Weights of a small transformer language model.
Size: width 320, 10 heads of 32 (1 for keys and values), vocabulary 8192.
Architecture: LayerNorm before each block, no biases in attention or MLP, normalized queries and keys, attention and MLP in parallel.
MLP neurons of a small language model. Each row is named by its layer, matrix (up: input weights; down: output weights) and neuron, and shows model dimensions 32-287. Each number is 128 + 32 x the weight over its row's rms, rounded and kept within 0 to 255. Numbers have three digits each.
After each neuron's rows, "fires on" lists the tokens most often at its 100 highest values on Wikipedia text that the model never trained on. A number after a token or word is its count.

L2.up151:172077100148147167162113155140142149170182121152163209160132087151126135043111141105146108178145145167055125178136155093111125079165120139157130119109104100116074184091077107152096142143138162072113133125109106110192138097120143121160091093153124151113101044132173110107071159126077128179110152095107091205142153173167043128119159156079134115113114117145183110126144104184091103084135169132137146179201117119079072124160088126143113121095139166149111111107060085139059098190106110136135112119113176162147095129066120169118129120151168103117144128121125146197142102053161137110114178178119102102114137177153149125087143191138096102127078133079127117117122179118133114143105134135145148060106138174142117116108147126193147133096141159162145166142102129165121122097099154
L2.down151:112136168217110139147145129111126156116090226147138161107097132167088173159144108092188165090081082150098143184112105168137112141109140140160078146079167108080102135161085158141149191073136165170160140129132170081110124094102190158044104120171130181138093163096080150128166147067144156192089162126128137176088107151110082145138128087090113180126140111126118157083071159147156144130120196140118108111104104126102154098109137104125156138128161073147127087174106164130127134190167146164141133135144096169152140109130133105113085153150144160138100114147154091106158204156133106182153143144141127110128113129100155108210078137085068099135081106119151077102097190130083125114108097117191124115125122085098100112093150149100167124140116142069088124106119106101089089124099115
fires on: " |" 79, ";" 10, "|" 5

L2.up24:106095083091172066124119120166132117142195097134155171131159131109169123097154155135124141171128154097153091133123125149099150146078120124151114121142043145148115140105157124155139141082132149192175055138107144150107155108172144153207164127087151102100108155157141157107143151162138118108118112108184099156176138132132114117111106190163106117075092147124170082130116168211078143160148133095104117118126091167155123076062121127080070154148166123099111161157169111152093110165160175151063207150160128147115157161105146153150158081171152123158152114149125099187093128113108161087079136121106113147169090161168116162064148133104136115141112127164155146107146114149105095081100103098137117179109118088096063067140133073079026183140169120199114174136067181076113107140193079
L2.down24:094158088192117114192156127121104124155142130112115076143112121149159177119139165132145032174152110163141152105126131086134133057052177138081129115159136068101125132111122137135091186130101179095148089138155126115176102146134081099124092130152112139154142152167162157141104115099117136139095054163066135164115086077055157159137105157112158099170095045053174196149163177081134130085136065154140104111175118106167132171117108048187153111122185125152139111080105134158098196113140086123137161138118120085127139120138151198150078102154165094122086145116104153156135115154102170134138099106136158139115188103182140094154129123156170086182106129129126110135115174123175130150081098112124110094119217113127173200171059175166073124049116113132158106148156119119119118123127145
fires on: " |" 21, "00" 15, "l" 10, "mp" 8, "va" 6, "ip" 6

L5.up508:150122132139121098125136136113067144156168106109200121116153127143164088155136111194166135095155187133177166124148131098066040117072160098143091187127093191121138150140143093118157149134103163163140117061067103183093128149151103172125106154106125138120093153157172089089132121170114087149130117116201111133098138146102154121096128138073159059072119112071139167141121126149108114137136152131166117187144070127074116126135114155110133159105154133150124063190040089097169121142136107161143180185149147145145090088126113096119170121125095129123135175139149060166136127109101136095126123124142099140096118112138107193136157117143135150147117193107092096093105095117102123100190114101131109144186093115156088162121147145107052150095140067121190112109099082052174096150123124
L5.down508:157156084087179113103114107138106132091096126159093081149093093135150131126147153152057094180089142134102096169138141116106169078071162139123128149092143096092122121127121107094134168090143087112041095174125199133182199164183126152163153121146152104125149182111171140153151120153127122096089101173099134147123158110120097139152103102168108142108149080160142069172124141178106153174113108159154142153200133134165118097105163119135132100146101146085148223161095140157140129048097125126147103116088138089121135085154102139195112135140110157086121123142139163125141079169122138141142137132143080113095112190115068098046107172091105099093147092187149118088105148149141200110116174173086108094065119113170173139141161077198174141091106094095131166089088139091129146147160114
fires on: " I" 29, "C" 15, "pur" 5, "ava" 4

L2.up297:094056119088146080134154120165117164058084152140159143181131118148164160162136130087124077172127145075124087177130058128210097097102127163162199128138138139089152130116082104060174147159127167110162150156121107152164099147129174127144163136114105075185128215123115144130132093094158078082158177092165108093131118155091085160161144125096092142137128165124150135092075105088148160108116161139148116087144135112194117145089138077182115134106152167175111164085126132117135095158145138134103116145161178137138126134119160175137097070095155102110082115122137110134137175085144138083093142113119103167105174172133080128162045083151102146087128117106151174152101155128150131104176086070169191164157156142136034180115133115210151143067122127094129179101118136121124116126137113
L2.down297:125138092141123190136116178112152092132116121093108130124137104159100190116098117134133097085111082135141169066101136100112133111102124075155152132122102142118111127098132119146100184103107165147108091107114131119111086143135107135124147106113142176094054172163097071105119134146095163109161123141114113196107127113148131132149132105143114104124113174145147167154093078147181114129174070108158108112101148104126133153115108169159167186168103081117146117133084104139156138159151073101096128115151160056181152174133094062103099174104097154078158139129115147085088195100179104132131069115109076119208136124135159157162092133188115164179134147100114106131146165162097103144138049110114097112090131179098142151081178125138089133128183129066154122097125133114146105089090096
fires on: " of" 30, "min" 7, "rist" 5, "ing" 5, "ng" 5

L5.up627:148077126112117144162150175155114149106136126130088160180138115123168090161092108158160119170162155137128090112099154145125167124153158166128120117085083155106163140123154064084120143113116145187150162147176180112186104110134093071123167209168157177093154144067095144172118120152131130154139144108130088152128148200091221150106109134141127163092111160090146163137125128146058101109174084135118085130129167125166098114105112135153126084101086150173084133118136149109153133072070072122156138073121147120174090160164092131149129111163119120076104156091141048140202169078162090130141141143129143172129127169149095124099084115151129149063154096126124127055124114092125083095041159170107112088143152167124166135069121118100166056204151159152092096141134156132096133120168129
L5.down627:120175153217148181177162117155110154081129130134107138112093132129118125179187255185079118094107139083087138165125109125110148144065131150150056112053155110124105123198068135094122165152117140106159056153100155106119104076118136089171144129102118090157136133135172120184138149141097128120101142097133172052118135147212150121086150098050112159111162115117133156144100064117126143124167156129119108128149123069169109093121181120141096111100119108131098181182119088104181186164116095120088100169119110116121149111072091118113128139150109171152127145075130154062114212133149144157139105161127109084107147064085095162148126179088146152155141126082099161109120109137128093110163147139115146160069071109189102111056130123166154141110123149104157090106115113184176085177089122
fires on: " sp" 14, "^" 11, " Vol" 10, " ft" 9, " jump" 5, " Cycl" 5

L5.up241:142038105137179123161080155101117099138143119111132139125148115157121143107129174139104146036084163128181153080126089147179104157189141147102094136178086184081133111140124157186156169122106155173142108102175089174151114154088138097163090168089158159176109135124117164092101172107132115205090142129149151095122121162129115177141190121142143140119145106095106118182041084106079108078190151095126131147131102113116083021138091126190147148113049099140062127160101113166057116133131121155137174097114082183103136099171139186096159130128131156149174157171130120162145097149157118146117167067134171109164115099087108156144127112150091133086116109129090184084110106161084111101174139134109095106130127147131124156118170111117150143120127146163082200156129139137091086131140095
L5.down241:115172148164158135164114185122160128112135154123105092150153123154078137138140148166120131154164062161174145123102148129101192148064099160129109159083125132113139132170143099146181159127121164153072135148107167093092169145099106181100160093128131107113166108190104050153085128106174220129147115125095147114171122154092134106093153153122197112148143126140099130128126134110106180114130153076120064193115175123144099138084137135109179038214148142155153091114087133094147091141148143211169183070162162148136166148054116110144113164130114089096183120149116126098125156050129089111096146131103130047081150122083130100131084109071134142131072152085090135086145120075148095158138127152082111084148162117105147108119104163087106160133089161103103130151115128079162114071118128
fires on: " that" 33, ")" 9, " same" 9, ";" 7, " which" 7, " |" 5

L2.up69:099169118176184170099189110112121153145081108162152106173142132145142157089077147168104076106151107112121110136115110159132164103078146137088191147144154050161096160107139144122111180125130085150116154156145137138141084105131076130123175145117090160139142189117155167097094086163154174155150102095114149079126108134159065133148129143140109159188162146103095074066157122160202161159172132085134167107145129116125143131189127111142119122137104073098109104099124133098111148128137133108177159138176093173103143150144086093115101104118132130117102113170098199059106117138153208130050113124118029077112092112090140136123136158120157109114130184171123096129106093152147064135130099109158137142126191079163105139058124158116098126149170129122166108154115148120154226156039065
L2.down69:143099110132121078152145163074133169083105138153101120185122092111165111114129156137097204124130150107160136121082132149121119168127169161162130196085104181060179095176065131123148197173152166109137091075116119136145102143103129108132128085163144137123099128153198157112070129216150126140061167111063135116091165137069198183091212106092110124118104133138136097161125154125108133156133146094096105156164102111087134057109152107078160102187157144118158135122139153162160131099188134097139139153152144095126135178147143122175128119171134141176076137116153118162106113148149077126121118061105100138159113118129152167122129119164142135166089066106129105136136054094151165128075114115094088146109140169148108118096071138153149090144082149125076076158147128149055125177148099
fires on: "st" 20, "nt" 20, "t" 10, "ter" 5, "tt" 4

L5.up570:152113180148197130144117106123124109094090049138098122125163100112134162116104151126122066153108135128117100211110153157094109152185086117194146135137095139161146158106065148131133098096136140134111128134071109147139182086124114127099097131153088105136070139133149159164139158090155100181134135155136193132056087095124113168084150124103151158115104165098158155255145114105145138065146070150179155133151172077138106128147090126080131162200166173129122111111098103105103093088113158165103133148151104174105154109125045107151117190162123165106119184134159126095084112163120141150104173135096192105179068122169121121166196097077121112136163103139100137113108143117156118211190148114094144107125093097137095121068083116141101128117080106168102122104126136133128100159146114
L5.down570:113086034117099059144120159117119169151094124090099120145136107140116127146142129121135146189079131135052063071139144152151141115129130096116120103140124152142149085161128160039061153123171082128092144171179152058104111190077084186153143111155109207079139139109151095153135133162155138073141094156103080121143116090164173145121112084163120132114130110164106123106099134128164067133108184131105123131078170180064176103144110142130160159145079101124112188125106121127175145073169101079136153160144103072143174132146129169130091150133135130099135130104093123128106182089142207139128088132099111115126197166049142116136153157152161140136148110067151136169134132149125136113108149138170094121129093108073094153087083117116144177130134137133120141134167175136138128152135143
fires on: " in" 49, " of" 8, "}" 4

L2.up563:137139088112165139077062100164129126150123119150142090114145139102142133157148117129118116118090121088196132145136129109184103177140100089127132117157133074133164155121119142125173208106131104126079121181130130152160137148109162087157141048110137106166149106127157126146111077148119144114172157154098152097142085139130154134088144141113134096080145129181101174111139151093120149067141172057179117186111164128159136134107083084160183126120138104172089136098085074171129071079137142151093084133163150205101132133104118120168043138090100159172106090125094105144096162170146126129087139124117111133170140078103155057171094036136151077130119147092069108099132163142116133147140188081138131128126113149103099055107200171174161135139066107129134161050168147142171106140175107
L2.down563:124140156147110132112084103137124107062128162094092195191044145148115182101094145087102092119155080146093127072107179122151090118137111151132117245104129102061113074083098110125095064070100144120135202169157123097073108159072113121113123132061141129118154107103139145172137174091167169112138094151144134102156091091110166123150124085155111182139130157101135134138132128120081141166137137090066096129151092127076126185129088172177148141172115154174113117096204157132111140115151147091125190102081104094153159105109103140173140084097161108120139187119128155180123128102171136186136093123150121138128157190137104098156176149083115233097120129130087135149156142086128141148086071152189127126096116137108121111096108120128198167158191134141072109182128104154107154176149147
fires on: " &" 23, " of" 17, " and" 15, "ng" 11, "n" 6

L2.up167:172178144144163112099098105090116181169148170137140089095075112101070116132128173161119121153126122166063130145100146118167118122155144131177119107130103170036116082116157168145134081059146082125152163167141176069117133075102179096125076163098134113167074161105087125170148170180138117157127151182160090094166110102102113109117192152122116137162113102053090140114151095148130111152098041131124145163140138040211112151130076159122168128165133172087115165077081107133185208094089124109136086138165110143111134127081156094141125153111136041150167144148148157145147084137121161102097157122119169101142091112108165097112137135126097110112141068099157178138124122086088136102131164104170096159096106097115126109118129085177121109159105113130116137110099106104084186157047155
L2.down167:151165095119081072167158219142168140148140176067125072167213087143125117044165159114197060136107091150188141153176121133139124198079188132180169101126133145131144105144144093126093126138169125179135127194136110138139140123165083099123089168127106121089110149119091164123168116168140158073133096132138130106162167113097135117137072082120107127114149130167125144162155146069126143109134147045150117150135151096132125134119108149158100073131115159103156109167162176167104112104154132069133171090137139078056116085084141132143124189085140084136119096137124132132192092076093142058151173125190103124127123134122147102152106133136165066131142122145079118119167110093108131095090083098152126130058139129069112147117073148129095198101112103108108150151109152178146173117160095
fires on: "d" 50, "n" 18, " of" 6

L2.up350:101173065043154109121113064128089172122134138151167105131187111170137146096039154136083133155152134119092110109131158074133112109145144170130172106135073111098118144104140131127119078159128140152123099073143178138147099153130191107139121078135159139116137168118130191112184115143121136128144113131148208116137120130138079156115106146097168181133122154113098096132144145109058118202136112134116121135150141126115120147191163134144104143115119115139147140082099107120132087087126066142132108129121150165138124085143186132156137056087135154169112106075221169111180127133183147186125129173195108070128142114154079201102167097118125072134098225142146147141133114132100117078092067150119140137123112166213143118089095155136124181149132125142121122126061123097123163107147152
L2.down350:047095184136134081092149152177131118083084080085122119214208077099146113116136125137148134125147123058205171089079156139152074122150149085137150109190111134153141158143111116107100145133073138114191151189122125150135140112123127106139088124158103151139115145066142148113095149116111091114113208152106152149135097159169125147101163166124164110078107086081192150115131135137122054074126105070139148148093107149166186152150143131118094154125100129115107114182146120154130141162073135147102124143158112094088131133228169157109117124133098148222163152132094118120122149137084155115113109101148137122104152107056177094133090132156155141183107081118176057094052118113118146095086111140110097152184107201071135112133170146099142128133104141160147192126186115153135152094142128
fires on: "nt" 18, "st" 9, "si" 9, "ar" 6, "ter" 5, "y" 4

L5.up475:145077169065177133188114132081127125138130094139143190167100147106130208089137140116174100108115124097067197183144048186118133147160139196155126151146166101138098119159122124142139155136171145181090106149091094165152147143096122113098127139080165127132152141105154200122091075123154118133124074046156182121100125139096104131160121083153103125061170132165123114146080137131078079086135157098215172138096136143140139127147146116159172155144156109157078141071120105113166084094124111104172106116142121150149082099127116135131054145124212108133102126154116065100109118113093131149084145125141108125111108149107094143125134120130167074086085177145133124150158125093121150077092118146156131125106112132130130166100194112118106141175126124121096105110148208094107151086169097
L5.down475:143145106144182151066127100148165105145087123145180132156132065120162156129161064090119098152106161143103156096163128107092125091139084083090122101150065170174169101131142069122160115107072114089164160101142129095122147096148153146145189107128156097098134064157080083117191090166086116118068135174136085114175093068134153104135180098159156140120101110065109126091207138150131102159110110160132168129151113082149128071098111080133101135136099142129132141116143185168172140158119130105063180141131125101161081125161147115122140112169120115133132100159168139137137104108127157123156143101116140158140109136170139093129123102103138166216132163146086125122100138100124142136181132140112116186135169108217177109198074093081147161115124109084173106123089063110131135100076155
fires on: "n" 28, "no" 11, "t" 9, "on" 5